python train.py --n_layer=10 --d_model=640 --n_head=10 --n_kv_head=10 --head_dim=64 --d_mlp=2560 --vocab_size=12474 --activation="tanh_gelu" --norm="layernorm" --norm_place="pre" --norm_eps=1e-05 --positions="rope" --rope_base=500000.0 --rope_fraction=0.25 --qk_norm=false --attn_scale=0.125 --bias="qkv" --tie_embeddings=false --parallel_block=false --init="uniform" --init_std_qkv=0.0144 --init_std_o=0.00322 --init_std_up=0.0144 --init_std_down=0.00161 --optimizer="adamw" --lr=0.000859 --lr_mult_o=1.18 --beta1=0.9 --beta2=0.99 --lr_head=0.00335 --warmup_steps=513 --schedule="wsd" --decay_fraction=0.266 --decay_shape="linear" --final_lr_fraction=0.05 --batch_tokens=[65536, 131072, 262144] --seq_len=1024 --doc_mask=true --train_tokens=670100000 --steps=5172 --dataset="wikipedia_en"
MLP neurons of a small language model. Each row is named by its layer, matrix (up: input weights; down: output weights) and neuron, and shows model dimensions 458-585. Each number is 500 + 40 x the weight over its row's rms, rounded and kept within 0 to 999. Numbers have three digits each.
A block is one neuron, or neurons of one layer that tend to fire together. After each block is what it responds to, as a language model described it from the Wikipedia text at the highest values.

L6.up1755:472509590490546549511527547473482502544505498538633479576480477495552522414518457468422474527481474477465482476515447515544562517444476498498460552489490511513489532514494504486501517482503497471441495549494522451534464472525550555526532497538459555523553528526508480552490506461539461458517538536434436526479439402480445557538585506516536436497440642453548483535526478467488470530610
L6.down1755:484485469537473555421499488527493505427504504516414487464524484482543502496474503539521547470508507458509534500452517425494453530509522543458485486582469463546529458419516499454491450495539499397584515441453568551516499473493465498563506547420550458435496454484512528517536509507501576573459427484477400495530562417482518573516509488492490557507387411527501549470441527490504480510524
Responds to: Table headers and head nouns

L5.up1553:537492504527450482485550425554474541465498478509478607481516499488475525426469482506515523550475407495436469541456524528530523441523581489487512508494487538514471429486548516478513580580523429519540500521572437515527570474477482496465456545568467504493528481511430515519468505466427460446460573472485513520525534514555402454556566506488495522463517499460510423449515500464492527561477
L5.down1553:448518478620396516496561437475526503547470540428520495549534490484528503497531525537485449485505487485529513490462481478435540527513581471445452490468506439525527510436477541492526549479475500590530555558560497571544445428417481481494457426476508477489521523568545480498498536436446515508507492438505530561411605514497415508463537548431432518505424435472505470480456447501550528545541
L5.up1635:559466584499453433516519466507507514490577509434509536428607440554558497513487536519506466489536492446485527469389419552508502604480556431519477462460485498487477505518543456469539554495464418485551566457522561494468528535531500484500520514500429480551463493565543529530508496486502588490542501482556532526466516462511452532517542519449490532483536481501498424500481528532517476495536
L5.down1635:486547477532497430431527506501552448511534512518443510467515523451457517392492425405403571507526560462516499508497459452480510527454467556468416484427466528623463516449465542449514517517478575520492422476489459559453485499507490439551452451523504464545503516514515546495541461516501474570497461427535457493528519563520453521498472514448491582474498484472599505540475457515548500473472
L5.up1859:572528594424524475510531468529491491435464498531490511442511489524576511528491477472435497520501447500464572553511477474495504493539484521565488464497530481515521465545495527461461495476470467538529604510519477454511484472516505585528490496526543533484549614454507515495536504492495466511484537480509526476521511554545474507512462518530484543428479495472490499538479475531569495544552
L5.down1859:518481496575531540512478521494536485508498528499537565511541513532486476466540494438498614530481555495528474540491539515545533494506531457475439516523597446453496532461476462540512537427441467479493471465507483494517524509454536534543575403501510464431495475541470471467518542458488505539487440501451456570490484486504485472414478487489549482575443500477512437512475561461557512506558
L5.up1956:557535464518479461540571448512532474477457437510509400422528549548509465512496508494550538520507509496493483468446438550460511494514510449489540522583471513445497459531464547418509594443486381462503565502456511485502563494535481555467519501597504458592455533524514485473466501468625441518508508522494556498514491504470469539593502529485495510434487487504593496520475497478481502598523
L5.down1956:499466480537508480534486500500520447455393528537473503494524541494481531531540547558434511478542500558515521529490497457535481461445461435449588486485516568506468477499559493528548521465491506493453565485575482513471484470413496578465507436487483573482448539519467590505498501474540488525556466457443495490401501483474421494465481532490540538529492541584535412488490501468541554542555
Responds to: Award name head nouns

L2.up19:444477461443471441554515474476501477554485512411506476555443488477494539525580478537528468491437490534422554484442479501458497460504498506523440492510523471511500587510444500492520439460479473503500398478465501472560444543490515566509458562519433495505511488485517486527544480504512525578435490519426526502493530414490507529503468493534504471513501508563454469566501495565565484496523
L2.down19:525553499517510504477520573460544505545477515495480477467507424508444529519493503463514524490524467487513510509490565465505484531473517504456521434522450512491534508600468523524520528535548514469447454459488458458528449478535504474534490483513565523478481526484403481532504472486472520485438503462528405529463480431472494502525497500490535425437568517454496548526494485460531506489466
L2.up1201:480506423513478402474522472479506485552560464537516539532488454496524537461490445574471436507500498498506477528525509464540518529481492516498441554498474474554477550454461502509503443487484450451473484542481512530526444505501555442506534571488503514527468510510462455562536429498479542451466459532538472510598476572527491517490500488448488527524494489487584546512475517449393535337494
L2.down1201:480557517470597437487490482622487466419517550399506391547445467500509514527453503469452499439514531592534485512522557454542475474459473519536517499514463504495522481504609504498489452504476506550498455509460529536472501508468517437535518458520514537538528485500534490519494515510511481534458455457452513512484454487532514448478510492446443561547492511470512540485537534444541576517495
L2.up1540:486513524493468440503592548500456506479482489520514551486504529518430462478529456536495433498524520529498535571428473489511471486502478510557493598557502496395523517435519508528540522464441501493543484481461474440548446488534534510443541493523484523521529447521512457606538469462559563482514533524453450492495561500548453463528519520508517504514462490490454510513460499472510491518502
L2.down1540:414497559521475454481466523512539485490487525521472536531519502493449547475503533407445591544536514587491461512478507455449555529543450480533498587507469495512514587498480494509552526471427462537504488513435456488515535495473567530560555485534540535482436440524478526522518499458505543503483544507512572532496503432488537467491562516487458549402525519503515571555494518498508536450529
L2.up1547:467503494544489509423474495502481506483558486491501595503484511488516545522480440449472478517492522488485504499449513482420518495547470479478479498484504511494466512520545530466462598486483530413482511476555487527531529569530565487502492569488493517498520498589498483486517431497435574509492513473486526529543480594575553488525489548451541499500561503508552551485520493475462480491464
L2.down1547:539556542517500538506547539514489457479502461407424498482481479505497508525455491473504517396595493486523529561513525440509463535429432533487407487571511480453517516593494520548495468507470525507509502481498436543420525493465488532522508413511548566487581576524451537505419569449470457538478484507463548487479508428518506574494444511494479495441437484500528585446523578436536532486510
Responds to: Word-initial B in names

L2.up523:474567477457542478461554483527477520555504491512509605485552459488440519476525450521517537506527497513436503531564529512520532531514480562487544531449461525502544561566464538436485508482507471524489506444416482551525519449508532501507480518435490531547556594469514479558490463472596598504503388478401462499542526499513554484519493539528509496536475523517489406585501531550517592490480
L2.down523:448493584482516522497514458426507498484576486566512470511493466503485470562488499417503479468522445520464458514556488548510441462522475466549534454459488561501429525508468544473574464517490505495537525529536482511459528487477507474472545457448514505506508474430512527543448476440515483511488455528437597523467481503492513577553436519504449547369526534434515590585555435487444472441463
L2.up1052:491502510489548570549548502553527526564533555483510421509483552491467465450492496527500543506480432527512549493452485472423458507488501552574461525512549428551491519526503522510507562523496499577508463429424461504491537495492541603545442552517470479499536546462542437549554515480496551516477497491541489466476607475492610450494529505517498522440601496506539593607400459483462498444511
L2.down1052:506442506547502497499491560483511558541505402536513481488488576538495477487492476460412503395546471579516459495479485484502482504567571481544492521531518508459518497547437488499475405475495465465515450558485433458496565530568520550556560468503588546512527527481484489492536483468485588427562545486492571545480536396495561470543452499503498498507523530519511527521507492496491534372505
L2.up1113:501508483544498563556492440506565455544530463461499476530419494497497491486512556513453504508533455470474495454523453468530527494552527528499507489467496442534510509491566538478470503513502494497515510508504424548511483476504485509496419478519533487519551507455468512469479462511507553482427382532600505527459532464493446431509498496441512481513505472591509597444521529445452584535447
L2.down1113:514571532497479391564535528497499547494523543462510438530527470505519532553431514456559408487486545497546445498508505479520492507502550491539494510456485514420495496581562520470511544481536514547542564495497518597482552444546485494508616488541496498458476496565525554510514485527534506451535538481416502516457509511467524539433431441468489419517542479478495501420515488491463479467465
L2.up1518:483439485558481566575448504550521501511452466409484497509504503488447537490556539512518514490518543455427482473464509486408455525397436567524474477484418465561452487479470503488515498500526546470501489468599491484543497463494497520495494612525485418536552540434589487505503476512520521559483499553568499502488495491466503451540414543454498488430530501458504473463504528552445482575506
L2.down1518:569451456518444472479439502547478504544572491481375502518540398531482477470461390488472510471492499545543548477504477500523494584526501439499492458491465476430517492572532520470450450558556550488498559506509507550579452522530463550450509475515544428498456511503409545398501507478497494534491502563487418521485517434515563481492497448481458465405489481418543500490556519451475486410489
Responds to: K in names, contrastive while

L2.up814:488504528475481540489439505537516476537488466521509510508476492504529472494521574450477566463436512551541472518525447477476464460481531536578506460444557519520559521430536499527490476512516461496469464482471470498562530464465559577482484422508532532466497481471492544497475610534483542571465459518596528506440506513493529505590514527519491524555573511466483564575445535455556493460499
L2.down814:482480517463462549546415518445528548482489478579447457486542439569440492512533507477500531463541560543480502436585431542501408439444471522443495464507491496455398540527448520520498527473507491433492469499473434480483581457483495523471534453498527451516575472543476471507475476459510517531596519507484487537516527583521499506578447455407584514502522581553574468512581461455523525440572
L2.up860:509517432492503454493440520524461490479461453440494507430514494527491500491531489447459441525482513525456461487487511484475488534509467616566426341518557534546503488475507475450508539522427462476455503432536503483483489557502513520398525523513507522516471522531468533585526533518546589528568389562598528505513546531550486507550499552523510516473554507474551489489455536499576569464493
L2.down860:523486470481458536489422557488508520536492462495459504507562549529518520547476504482432534500477469552434535519543486544548466482465547558478497480497475505477529491471522550481488486478475460531480475496488490503525500486506515440548533484509493458557497496505483549560470428468535457500530461513537520536511526614440544514455486476458501547535565529567502558533567471496487568461539
L2.up1667:504522549518499494504448447544500555563532463549501488468462492474416477491459412454501445495442520469451458530489477487519460463560485534524510543500597465452535523460499486432519500455518540463489531489537529477469556509438583653460499490470510509579492481526487552589577535500478471529515436444472560507479537471452490456544490556508478484527508494412519543502498504554510564519484
L2.down1667:542422545502486443481483514493465417585507473524439496479543552547498505490544534435492489461468447515493465482521535489429421474481437536500550524497513628507540481556479536495551461480477546529511513502475490482545516517470504471498514456571479503554479484528500575444490605501511552537507513556461404524518536468479573463574475482475584527481535482522500555593543504421450508434522
L2.up2069:498484546501523506414521457524501512496510530510487485482524376538473468495508499485533439511562588476526481500505549561501490527509470543505510549532500476504552505521536511510519476521424523459501471480548562528528515524463500581492529469490514522521505462576422484479475491461499578503488407532406550501511459564536471505480509466539479446465516499489517505554552478488437472474482
L2.down2069:465522563493545500509500484504475462490524540533533526521518537493500427504463507482492530497472507462558516485489550512434489427565513528518493551501473553490575458570518599545489486465577543490547550509445543533526540532465444460432571530434547534485456479517543527445445494474527587508458453552514478604537542466551466524520473481423438444424490510481486481529577532508498554503511
Responds to: Mid-word name fragments

L2.up2034:501466535468512474464513505460503541518475420527506490518453472514534512533490531533485511499524538510496473510553511482500517499522534458433487581503547467473446517490460495412499587497463452484526447484553499538500503597507490473476499451450526523541498504463576512387507508426450495519557571545522467457488576554405445452572507476521488527429481488579502471466495560543527425509541
L2.down2034:476437492418408474566535517504463513512474504451535560538501487527562518496473495455445479520496524515508430494489467518484515486502488496491497521544482544545503586561491464527535474553522525537462568510522424483529504509467526478530504508617530516512482537531526511489527464466516537509526523526462486477516378472524501518497505531476467511505536489538467505456424509496534490466432
L2.up2058:538478534478473515489465481557493508552444573487519500501495509498570528548474617476499522474526503550498477508493468470475470520498516531466485554474445508491440493483463511470535518487476521530509497498548478440448570486502493485492524489535542513502504467507495504448452490451484541524500550544578469497546491534533444514491451456519464462453548496483514553492524485532586550479521
L2.down2058:468475522464431472553485502522522498504456538480595551506556458518447542490449437474453469557500514533495511491517501543491541557455482454483429495480465509527454480531502506469490542521534451612465523454406465517548509529492523497560553451527528425431530454535528498507538489465515467445487484541494539540521484504544528425501503487491529350466552500562522516509520468489523509461559
L2.up2296:483414535465510529498435456502509534576478449514510512506457440572425491488568498435509531453524464497454496579526493520559507492508494499486518500418509473493570455435456553480517510445455421477482416534526452510460537613506515537446519435495535491461515547565492492452483536533439545568560515515500501474434529514444496467564486508506505480490481487458480541473487485450535418454522
L2.down2296:548436572485469510502545518496508445484525607496535562520559428580438516538409458517487498501487522540483464402536434493496517561515541468474508546513476466491554492495480392523491516431514494450476563474437500477517468501556509515470461525512521512507506547512439529462495457475549519524454586496441422554456433468488513494570471557486545494435588474562505532476509494414545493499554
L2.up2455:468444455490511518489561497537502498539408506474507489524475474568526522564586558483472492482547525437471510505542500542510471498431540502543446385476535589472574462497514451504487508442490419476457497544480554526493533519536480527498489523512449480465406524475462457457516438528467525522424465530569462535546427506418539504560511553520480496468445487582527475527432530480543528529537
L2.down2455:500522501560542504517538459512557550469520527442446454494489499457540525456530451517596470485488487461496490489450486577522541585491474498525504445523532394399516449517464530562475560521484492487490476542515530509524451411566471617456509596487576523584423460502428579528522510511517518479539499511524448472530411511514506483491456534487418471538603529513505483415506553510507520518510
Responds to: Word-initial subword fragments

L6.up2226:512483471559538543504476509445519542478556457442510509451531518511449508500506504504521440518451465455510472486512533489504495455485503523512536559487521539569524417499480461534488468564498437524490559472552571562558530437485465526486506521492503478545483484545553534497492430495516465529384512458474557509513502587463508470476497496490482504528544549453466524495558483567521493569526
L6.down2226:493463500523531489511473518520488475511478517528415475535512498509524466512456485560554482489498565497451506487523497469507464474482483601465486540555496559509492580428467552540463545457497545512532501444466491498479473516480549506465528554520535496459487471580523529503446575484488579432532468510574530453548499462477583513516510471500514612531513346544504540545482479496406514494473
Responds to: Mid-phrase continuation tokens

L6.up1891:543501445472515529509508510516483521490490483572513497472513516602516482501543437459507483475497497459633512481538452440514439532418467520490488491483523484411479496476554559548503511473526547515501491434517511570560540516484489538534449442521498540525455525504493493470477466455473566489468563558509461459471503522425514510471555470476520466462502535485526569523478441539513535524626
L6.down1891:493557509472556497549518482491488527457515452531425481494510476437473528453582497541493451300434521527490479475511491499437480555526542522541465510477490482495476483546462528498531490521426500477502440482486501536485506579500492531508467543495523562483458502488500546523521486510486448500496518519543507553522517531484531499568468482440582495484548403526574536470502446461531506489489
Responds to: Connectives and auxiliary "did"

L6.up2272:519506487524540463497539418558472511483502453457539537520521513466401518655551489584502547471502497461463580505488412484583531505496475497476476467509516607544487407441458499433458489548524568501490550537559525410531492539476516517497494498541463480501531515607523527509575446525471465463458502440534526509509518529542445527559503454519487464441467514535519469527511494544465532473509
L6.down2272:499479466504487454499493498431560556500530493572648555454479491486457508493543490553481478506459484454458466521435509475508471448469464523483519502483480511462529487477526466490494458541474478507494528526509512477500499547519401545472536506501511457480517460541581552470507484467525478576501511470473500360510490441519504487493453525484439507539396673511483454552511475526432544508456
Responds to: Word-initial fragments

L5.up58:588520529467490565442544532532503537489484478539463525500495541462535494497504485468468489493504504479540476533485500555525523454538594487490498518463445523585464469518557524449480466522544557506481484472507557545489437530421469516513479474528540510554435510538542534545508503522558570475548536482459479521531490504486477448492467525488467498487514498519455501552503507532537474481568
L5.down58:496476488595482539486479413536541482515501539455525486510411538500538445502481511427462542517468530511539517497477563552462452480510527525497487488511484430457472565539443488453452500500514517548543506537465481518489476553550590566515491513499475477539524496485427484507475477527530462555596464529456526474538540631501506559472546520489517466545520539485520563529482528583506490455515
L5.up924:522415458502465484486487490485479529526466528588490520511569467492583526562533444520486505499522485471535528498447502559491512450499506496408466556441507507456550497536548483528526511460531469482469476483494488475437471495504498576584495531515490457483510531476471508526501532497481473476518550505467499506504540542614515527559522510505488483485511501501485505502532559513509502469529
L5.down924:484500475535500504519514435495502560520537515500487489476464621495500466512505529461470489467525538556578496482534484490484513476517506524492539463516396541476556500470486503582546570505509539574491502506525514546492541472442540510572488470513448517529468563460561538493500475488468536546477547472441478549491457549466476463509449494465524524494476551512466518535479501547598448534557
L5.up1658:487417514525487524422527476436505501421524478530492518451502510484549511519487454491465500466560555560502444469475469517470524491557522544554489516454558581519501480526415572552441538464513577513505465487526504549556528495512524552486515575515498484448478483507418561561500459526485496570523499526504444505494548483495465504512531507507512449556465503532410556513585425556506455541513
L5.down1658:422509512560525510549587484525520546446468460480546491659507527479526456539560558465502451483529557458484465461499475537562456519526492549537520523511537474493426527464448501537495486534448450500466470495450587464498509434504550482433464465494479543466483499468435539424485515484551523546470465484490446504539512546503488467419537494487474519551464526494540425541436515515570472492547
L5.up2383:502492503530486577475579465557426507482490516518490527521511410433468506489499554446480540464512503568526479522549534554493539529583506464401571498512520504554563473489523470540502474390481593605518513449524541533591499471438460498510488507534484455517534527526465463551566499534495534515480494514494482493566527522529531468494475535446535468447466487568522515531514498486516425461578
L5.down2383:417538566525512597484549501554528523539557497426422516498462483528520468453485513538560590555503497456505499528500564514514478442551539578485517471557510460495436490540494487451551557461513481461557437563513488533520570500530558539532477516505462426534502465436477524515487511563451514434505461495532491503516498523499559519445547510477523453490459495549474565524513512517548518412536
Responds to: Appointed after "was"

L5.up521:477492501500501545547571448470449499568561561499493520549492514484465488491438495513537540483519492458538487495579525549508453441516519482466577465524597526535546484427546545485547538490553487549523462446461505538570526493446426526463420551520446466506553502485510549430545531552545543533508477547528516493520535492498564479514513479505476449577515501515520502530492498533420503521507
L5.down521:463525554510550447466511479581500462489548487454504508485475423435543519537499454549522495498496449476551521515486479477462418454467459485499521575483523496554453416528531520504504522563480484502532472541438547561438512480568520412548494586531462493483487452471457558553456471493498467481481514463518521501521496420520497432511507456472507517527428399584416484450510518535496444452449
L5.up1399:558496445513468511602562546477522509529484519473505529515497527531492482551454536481562572499418458496510435530526483560475486484505484456520462498503554483504590513522627455602514497460569543452474484559504522524474470593486464453451558451469478479477555492458397537498527501507517504503538561475488475502550512453440519572489501458569479567492500492502438542472465546487485513501478
L5.down1399:551502528509622491513508500480490514502520466430538513471485550381546512432534482472516480495553453551502545486499511471535528508556551498578518517497410458514506531478452449472530508484500542452525570452398519545470526516523495489534535499525462469494491490423443443469511473561535480395549474483506461447536512446535417520510444445470498471541515437533531528494519504448528497445545
L5.up1437:619505540518461494563576476504500506500554513479494428471555447510530533504507519523507495499389519542487492512565547509432537594489455399552507533492563560470436520576509504460518395430522570559505451477553448526503428547508469545452445486483533546469538484445538443500487496480521457506451470505406491538487552475526506536451479495536521493484531469483497516508382553513466482513474
L5.down1437:521462511492551494452474545496527532520521508523500505478488498487480491452431503528509522482398534512468450497451530581548457572508578567545525501549528456513513532417531534477403541425457461543530452450473490509582526506452550457564481515452510496508446532485453465494533451484443512526513388434547554576534447493490473537539502566451532562502491516529518498460561519486419468475503
L5.up2480:518496508490491455539462497429495505491518533566506538486533543587488511530453558528530526482468507455531449482505451472550524488454572487412468511500541472509474517454549509494502505596435585463510474486490500492533555536509442462526472489495513496525537528530521546497488487493431479597518519563509475475448466532357503561422535510527411520582506491530544470481448541501497554499519
L5.down2480:496502484502505512504535540578445585432447515484494451607531478455537447411502467519496560464508446499551535524455535479543470521500530512480526548471525532549546482499545459525456484581475488509476400511524515583457534493483486499474481567550516642470557510606483507531496399506477487557535491476515444501418524460499586427498476488554549491481491475510463533479522560534442515586455
Responds to: Early word-piece fragments

L2.up385:505485550503480522509516576459553472550478453461515455469530479523536533452508486471453554498382475520516490497433519486490460472460497428447493523497439494491548515513551503514443506555468509533530550532570515429479509480517447435497492459462454523573597502420536481466482491514457425478518505558529527506539444478440412496452492509494529503445556464479512514465484454518453477461571
L2.down385:517410468491436536567580521496520461486554429488557518494491501405495507478521466552483455544519490477527490456617472481572562468510462474493451462452466551539439517508521493455450402531519489531507515499463493477524448462497467481511506534539473509484478516562564486445468445504543531540509557471541455440580443495478604457479461492512488476497467523466480400474483546465508494460494
L2.up399:485434455485522503527463449539581498523509537468471427539474514458493500467486515514463556457552551444503607502441546424445452425515457472497507523573489488460525529496512541470488428537463500570484421478528465499559466502511454499485393504573529528493582482538465535523476534493456513472452462551439506483499494523471475545473542557501478489461519482517481473492479511507372432517490
L2.down399:591505481512496459492476491529533481481523460511520458473528553485442457500564481513477480476475530522599515488522550451508546460533544431524527562504506488553500491489475479458469436522613555455543496494436527487543529517501486493476520496453586507440458549498487506497498501513537508510551541502501547525508437481518515460595509431560497502513497494437491430472540542535518467516501
L2.up1811:501475490499527521466532546505530521519460507476494435517539555522532470487480566488472558494546468469463514505465549536469490532488521486541533535463424488527526520554537465517497528498516535505572471541509548473549465430514461451518499396547483447504491513446550516421545625442496559514498567485513498491550480546460467480521480480585488485492504473543520502488476503466434501561523
L2.down1811:417462525517448537554484467523504544491507520500523509464472506440467538493570422500565510533591462484517551514543458581500572483572454430455514549505457403393432571486444543513489534554529545524514580499488518550546472506487521514494477492529537485493509500534494512439488536477487516541525521538490522426581498494501541449445444466527459469459506602489511465495521480491498450492442
L2.up2252:493528462483467542520490499475450476561478451488500503513505405506632583475501606501507514500520517588519486495485537513452504561512517501519571461415457478467414524527514529499471494489515458544512510509495490559486436487472504501541463501524475464498574528467504527480477479505479508476458481546568515486554505551514517436469520535458454493447440507511511479529580456521432515455475
L2.down2252:517505454482465491508527492519490522534489463463555551477518475547495482538537579474524464495543567485463510489499507476536503474449525472480458428536511443518496514541559501438523527504598477510479451508443488494561495545538440465512537445423477476463454471482570408492422478493498507477509471451456588504541449519468475415502477491499511406480459490507540448506517589487500508519461
Responds to: Award-name completions

L6.up2505:440440547560548484464543465521499531486513524507559471563430503491418475502481493529544468516588457532465513455508469483492494463538441529409478519487468601532466506559483496496457511483469490580483449522479543526513488544546508579478539509494543514559467472532544501507492449578482556453527500508469482466576530535477532484451597472512476498538419571528527449493508489497533483527625
L6.down2505:510578396503498541504483473484503515498467526431482474501490546522495477526523558475595556427500509468519428452581495565400556495487539506517540556455493529465451498551491452524491527539429485514450540512476423437509549512496510482430499506549524523512464476464472581502532521457495517477498494527489514553472469458464454453470364531495481508504608508523483507524564481498507465507500
Responds to: Word-initial subword fragments

L5.up1154:551448527537495378512466524485505515534495551458513460468525490525449472533477516552495489486530495524479492480501538558453481506488565485519509476380550491435498489512449515534482490453507536519500523538412505549542493503509500504473474507515506545545597493479396513463434404530571487558465477506555493533481510531545470581500503544502518497498529513543510526598472450411458498515546
L5.down1154:492480428522593488535472573431502469483524457501393520476509474531497474552472502475487503486453537494517487521439511527522537544513490476563512498531519572475515497468618493603449558477533495494491365549505499458505545510584444485516519513505486485484460508514447569439489461504426535557523424469534501526468419613498473480483474513555555584454475448474554461498560494493464502517457
L5.up1403:491502532447592512462467571540484454496558508495482539509461626523419553511498500429431498489564527622490504527487470554475463483475495459463515504478487546432568470499412458433467532459515503515502557517399498531594436537499409521520532452518448503532550516498448506563521439471553535517514503503509440502518471519554538534542462459526519508503531504500529464529470486486448467492536
L5.down1403:526550513517523528528496533450529493478497460540465495487466477534520477451521544417544510529558454483499520445406526565517476460462522506495503412572503588507472541487479473524561480377515557488567529559525489461520508477480466510501497497480535467415497518470506601489489577488476484511483455579505532451532564495495456548473511550568455506484514456519578454532528550488467540480514
L5.up1928:540355547484460516482509431504521493486518554525502557471543453518515491539486509483494474505522544403485542454439482460502475502488515501504542486516514528426530490561490468491562474444503446561471542538468527475494495447491532533491564498530501531455474512518524494530453430467553485532506554516502498494520552518470603483489465504522518482475520499521515488589466522616527449473473
L5.down1928:583443503441445450493495543529471505431489499541414519464480563536532544495501528517476537487436524506497456469491511519526426474512502501485534467521564517479493504484476503557508562509509529581476489470505580401482630416450480480448532445443544432526527522566434539449537597445510517485516525496525566555552409486494528442521457506483482580569503475440541453543471453505539453564504
L5.up2372:551525487499458522408544460491472499531473471506492372496512562479610513538558470509501474488457483489549574532453541485561549518486473479418541510535577416510525472589477488575474478500465532580512518472422534486504400619471543492469474422525514456502467438452571487546488498516461492484467508458458465482475481521567508480578507461505507532517509488471514549493439541575533544483526
L5.down2372:491441536486467556477512502520563490535548477560498525474549555489467513555490555521533538502542472405539478480526493540522447503469502518439441506531503547463451495518487468511515499465539549498512495476458454489511471585489550505479534509486409520512572484488476503479519503468517607557485529569477501463491446516490460491494538579552397477518531451533451531485477519525535391521447
Responds to: Capital H word-starts